From a checkpoint of a small transformer trained on Wikipedia.
Size: width 768, 89.9M parameters.
MLP neurons of a small language model. Each row is named by its layer, matrix (gate and up: input weights; down: output weights) and neuron, and shows model dimensions 464-527. Each number is 200 + 20 x the weight over its row's rms, rounded and kept within 0 to 999. A neuron's up and down rows have the sign that makes its largest values positive.
Before each neuron's rows, "fires on" lists the tokens most often at its 100 highest values on Wikipedia text that the model never trained on; "fires after" lists the tokens most often just before its 100 highest values on Wikipedia text that the model never trained on.

fires on: " ", " (", " have"
fires after: " |", ";", " th", " to", " Th"
L5.gate1900,169,202,186,230,200,207,206,233,211,224,188,211,217,171,219,200,238,186,215,207,212,228,175,203,210,195,202,182,208,209,203,169,221,199,183,195,214,203,196,182,197,227,204,199,203,190,190,171,201,208,181,185,209,192,196,150,190,199,167,199,182,173,230,211
L5.up1900,208,231,176,224,207,203,230,224,217,209,192,251,221,198,226,170,212,220,211,179,197,174,182,195,178,220,194,201,192,212,205,199,206,202,197,222,193,191,237,236,206,211,244,170,225,156,220,197,227,229,166,193,216,200,208,197,193,184,226,210,144,211,196,198
L5.down1900,226,181,182,209,205,181,211,209,206,193,198,166,210,224,219,186,210,225,195,212,223,198,193,185,239,261,167,184,231,213,175,174,196,210,218,207,178,202,219,212,213,177,191,212,232,171,219,144,175,191,223,188,188,180,190,190,196,188,171,188,191,182,193,212

fires on: " ", ";", "′", " |"
fires after: " |", "LT", "CH", "AR"
L5.gate484,167,225,216,243,195,186,224,191,223,221,195,207,188,213,188,172,176,198,169,206,215,209,200,178,211,202,189,195,180,202,170,215,205,207,179,226,194,193,218,212,181,192,214,193,204,195,235,231,210,177,203,189,191,230,200,191,162,176,174,182,210,206,190,176
L5.up484,178,222,202,229,180,210,197,187,216,229,229,192,182,199,192,171,199,182,169,174,194,174,196,193,217,222,186,192,178,154,201,170,218,229,190,239,223,200,197,216,206,205,203,220,230,209,188,223,197,197,195,160,194,239,198,191,182,217,197,184,167,187,189,166
L5.down484,214,223,176,185,262,178,182,135,196,235,196,163,202,193,198,235,189,187,188,180,227,218,171,242,247,187,192,210,202,212,209,220,221,196,190,202,173,201,198,153,215,232,184,202,221,215,216,203,197,212,223,217,182,247,208,187,210,175,173,181,194,203,213,184

fires on: " ", " c"
fires after: " |", " ", ":", " –", " (", "born"
L5.gate1790,206,233,229,213,213,190,192,208,236,184,210,171,189,169,206,173,179,209,170,177,219,242,184,224,197,206,188,195,216,179,227,213,193,182,176,180,171,207,192,181,201,185,204,209,205,211,178,207,197,188,192,189,168,172,159,217,194,220,182,171,180,163,191,239
L5.up1790,175,190,182,201,170,228,175,204,229,216,206,199,209,225,208,171,200,198,192,180,213,191,191,212,216,201,196,200,203,227,184,178,185,195,168,165,235,191,175,179,180,196,158,179,236,229,201,213,184,211,189,196,180,201,220,177,232,180,208,224,177,178,189,217
L5.down1790,173,199,181,207,180,202,163,199,169,224,193,207,219,204,196,208,166,199,203,191,211,200,219,192,219,231,213,215,196,224,232,195,226,218,171,217,242,198,197,194,204,168,231,182,228,207,199,187,209,229,202,179,186,188,201,238,219,194,180,224,194,202,206,253

fires on: " ", "j"
fires after: " |", ";", "l", " Azerbai", " a"
L5.gate749,181,191,170,232,200,201,188,208,205,201,212,195,215,177,223,183,193,170,195,188,190,189,173,201,236,186,186,183,187,196,220,233,214,228,179,201,167,194,187,218,193,193,189,197,194,222,227,214,200,190,239,173,194,221,221,203,211,192,174,205,203,229,197,209
L5.up749,194,209,214,168,206,201,186,231,252,221,199,222,176,192,191,172,216,209,166,183,197,230,240,206,218,204,196,199,215,203,204,196,189,208,235,209,183,168,216,226,203,219,211,187,214,187,216,197,188,196,203,182,160,184,206,176,204,214,198,196,194,215,221,167
L5.down749,184,201,225,227,226,207,166,216,199,237,210,205,194,191,204,212,226,217,202,212,200,209,202,182,207,207,177,238,188,195,207,210,211,191,213,206,184,181,199,213,198,205,211,234,219,187,199,244,168,187,208,198,169,209,198,214,177,180,206,226,158,235,216,223

fires on: "1", "6", ":", "3", "2", "8"
fires after: " ", " ("
L5.gate95,166,222,214,194,226,219,225,156,196,154,177,221,181,242,222,231,196,195,237,208,175,218,219,190,223,216,223,197,198,193,178,213,241,191,190,223,202,173,189,181,213,213,225,187,189,198,196,198,200,213,188,198,165,217,203,213,150,185,205,216,208,201,194,155
L5.up95,197,209,186,184,207,229,208,228,224,206,204,181,201,195,200,181,185,194,184,153,182,187,194,199,201,184,166,200,202,223,187,237,248,177,213,198,183,222,197,208,199,221,193,196,208,225,184,240,165,180,229,211,211,224,242,216,179,183,212,188,191,216,212,189
L5.down95,202,192,166,181,164,193,207,189,211,203,200,221,189,188,204,191,243,236,200,174,173,190,219,212,217,159,185,212,182,193,198,195,199,207,201,206,182,202,218,217,215,183,206,192,194,169,206,184,186,208,196,226,173,209,225,198,243,211,200,196,196,195,205,209

fires on: " the", "'s"
fires after: " the", " to", " in", " on", " of"
L5.gate164,203,208,210,201,185,188,186,233,221,203,200,174,234,200,165,215,206,173,230,201,208,233,188,198,176,203,196,149,225,199,199,231,197,172,231,181,187,191,209,207,185,194,206,209,201,228,204,209,188,213,183,197,238,168,181,213,185,218,196,198,194,261,202,221
L5.up164,226,183,211,214,182,223,194,221,213,214,189,189,164,202,179,183,211,169,201,170,209,181,180,219,160,200,170,209,192,178,189,197,204,190,208,197,223,223,195,232,223,208,205,174,226,197,202,184,193,222,159,249,195,228,169,188,212,197,233,162,207,189,188,187
L5.down164,214,205,200,185,202,189,216,201,200,178,186,197,216,203,201,198,201,202,199,211,207,182,226,196,179,165,205,216,181,223,226,197,228,215,246,213,208,233,202,217,164,209,219,203,199,204,242,192,201,192,180,232,199,180,206,208,165,213,205,193,235,171,129,175

fires on: " ", " |\n", " MP", " |", "–", " opposition"
fires after: " |", " ", ");", "–", " Notes"
L5.gate1615,239,170,183,189,210,216,207,209,189,172,227,191,197,182,208,196,224,226,170,259,205,224,137,222,211,182,238,227,168,226,229,191,232,169,194,189,202,187,256,173,224,204,165,187,179,204,224,186,203,203,219,172,211,176,212,187,190,221,203,203,230,210,200,198
L5.up1615,179,195,216,225,199,221,194,186,199,184,182,188,211,217,215,210,193,198,211,164,216,241,203,176,198,186,210,204,221,183,202,154,198,213,245,196,179,230,147,175,209,194,237,210,208,207,200,174,193,219,175,223,203,196,194,215,191,175,203,254,222,210,174,222
L5.down1615,203,201,189,221,184,185,184,184,212,211,246,234,186,225,170,205,203,158,200,215,231,183,184,178,201,234,210,273,210,228,221,223,170,222,219,259,188,198,223,206,206,181,231,201,211,165,188,196,208,257,182,183,214,208,190,217,188,216,224,224,180,227,227,211

fires on: " ", "0", "2", " |", "1", "3"
fires after: " ", " |", " L"
L5.gate408,233,236,221,182,207,187,200,208,176,199,229,176,225,198,221,162,181,195,154,211,165,192,194,185,204,215,204,192,194,217,223,257,210,199,210,160,217,178,202,219,214,189,167,192,201,182,182,181,193,207,189,178,210,169,207,180,214,221,208,189,187,197,196,171
L5.up408,213,165,195,170,219,220,202,220,208,221,219,198,188,199,174,197,222,182,203,189,229,191,215,222,217,220,211,210,206,242,210,148,208,198,234,196,211,215,228,190,193,208,241,162,172,220,167,181,194,213,202,194,217,229,217,212,226,166,214,195,222,184,220,185
L5.down408,197,193,232,156,197,219,242,206,221,185,220,191,204,155,169,185,181,182,195,172,207,190,219,212,199,173,197,205,247,216,194,212,184,197,201,209,163,213,210,235,221,203,225,188,205,159,180,228,189,211,193,184,221,202,209,214,179,199,180,210,214,212,231,192

fires on: " a", " known", " of", " Preceded", " "
fires after: " is", " also", " was", " one", "|", " and"
L5.gate1284,194,187,176,202,205,172,180,211,201,209,205,219,224,211,204,164,208,208,199,215,203,204,214,169,181,185,178,199,210,199,182,187,158,183,196,222,207,163,206,234,204,221,188,174,212,219,168,196,210,161,171,203,168,227,180,178,227,201,187,194,168,192,203,187
L5.up1284,220,220,170,206,210,171,204,218,172,229,226,203,192,206,179,192,192,211,195,173,225,208,205,229,192,180,179,198,188,216,185,190,157,187,203,211,219,193,195,207,214,219,224,234,196,217,199,213,211,193,172,225,217,189,218,177,211,186,175,172,216,222,204,201
L5.down1284,235,187,183,168,197,229,194,172,182,197,212,183,217,197,185,198,217,214,148,200,168,172,196,224,185,209,194,181,179,195,191,228,207,191,194,170,222,225,210,186,221,179,209,205,180,195,222,203,218,177,194,178,171,177,201,197,196,186,183,196,211,209,236,189

fires on: "1", " ", "2", "4", "3"
fires after: " ", " |", " (", " +"
L5.gate59,189,196,200,199,212,194,242,223,208,222,207,175,207,176,196,201,199,214,185,211,199,209,217,202,212,190,164,182,236,201,211,175,223,163,207,216,212,187,206,196,199,214,183,229,202,217,192,193,201,221,204,191,207,202,207,189,179,220,231,218,205,169,180,199
L5.up59,192,179,183,209,184,203,225,192,188,177,246,205,242,211,187,222,190,187,239,209,165,176,236,201,246,211,236,204,206,218,187,219,180,162,202,224,169,210,210,193,214,172,182,195,207,181,208,194,233,210,205,201,197,209,200,211,214,241,200,174,206,204,204,194
L5.down59,255,214,205,183,192,194,192,184,210,191,192,202,211,210,201,200,241,230,198,165,192,172,183,198,213,192,211,206,218,207,222,200,175,180,179,225,195,226,187,210,187,183,187,190,201,189,228,179,208,187,201,199,209,230,239,180,176,214,189,230,183,167,214,209

fires on: " the", " of", " ", "'s"
fires after: " of", " one", " the", " was", " Top"
L5.gate1534,205,170,222,202,179,183,187,212,171,213,184,175,203,225,202,218,230,194,196,231,192,215,181,173,202,203,206,207,184,232,194,186,183,179,195,191,142,210,210,199,228,177,187,190,229,221,209,175,186,198,171,189,191,195,221,189,212,186,204,215,218,220,200,226
L5.up1534,210,174,200,196,173,200,176,222,177,202,174,199,223,201,194,213,203,186,191,192,222,216,208,183,222,222,203,189,159,197,235,204,173,183,192,175,172,204,211,184,212,212,159,213,222,196,220,188,191,178,204,187,215,193,222,220,231,208,168,186,195,216,235,195
L5.down1534,187,190,201,193,165,195,188,217,203,196,171,213,159,209,208,233,207,177,245,211,202,227,177,207,234,207,196,216,215,217,228,196,203,195,219,177,187,198,202,193,206,195,184,224,208,203,210,196,191,195,231,206,195,214,214,212,223,229,195,201,221,176,210,210

fires on: " ", "200", "199", "198"
fires after: " ", "born", " in"
L5.gate129,202,189,207,202,216,185,196,181,193,215,210,204,208,242,203,193,206,197,210,229,201,196,199,264,198,191,181,222,167,206,178,181,199,202,187,208,248,163,181,191,219,226,210,220,202,187,237,165,241,220,251,204,174,174,227,185,184,182,165,206,184,182,228,231
L5.up129,226,218,191,225,183,250,149,212,240,230,197,208,195,204,225,194,199,185,210,209,170,168,164,191,193,198,169,203,177,197,190,216,225,196,198,213,216,192,202,197,208,229,241,181,231,235,192,230,189,222,199,205,205,211,204,196,202,149,224,216,202,209,201,232
L5.down129,190,174,180,190,191,200,165,218,218,191,197,166,230,238,188,200,242,212,175,182,209,217,185,199,178,224,196,197,190,207,208,205,179,204,180,217,193,194,216,164,211,201,182,194,172,195,185,151,212,172,185,216,175,170,174,210,203,191,200,173,198,188,184,219

fires on: " ", "0", "1", "5", "3"
fires after: " |", " ", ";", "200", "199", "201"
L5.gate1276,217,185,189,180,195,186,214,181,188,205,216,237,190,213,180,190,205,177,203,211,179,220,235,214,190,159,199,190,237,212,187,221,179,223,208,189,199,191,196,252,194,204,192,205,198,195,210,213,194,201,229,171,193,200,198,192,203,201,226,227,188,250,205,215
L5.up1276,226,224,183,223,186,216,199,188,191,237,204,188,220,166,168,160,150,172,233,185,161,207,205,207,201,159,186,183,190,218,197,209,184,214,224,225,185,202,187,185,206,210,232,121,214,222,180,198,183,187,222,206,213,186,175,184,259,169,224,162,192,191,217,154
L5.down1276,206,180,180,200,224,202,191,223,202,203,206,199,229,227,177,183,219,224,219,196,205,182,224,176,199,208,231,202,191,235,215,223,172,173,178,227,189,211,159,177,229,227,208,189,179,187,230,210,219,235,179,191,200,193,214,195,199,230,153,184,167,175,194,217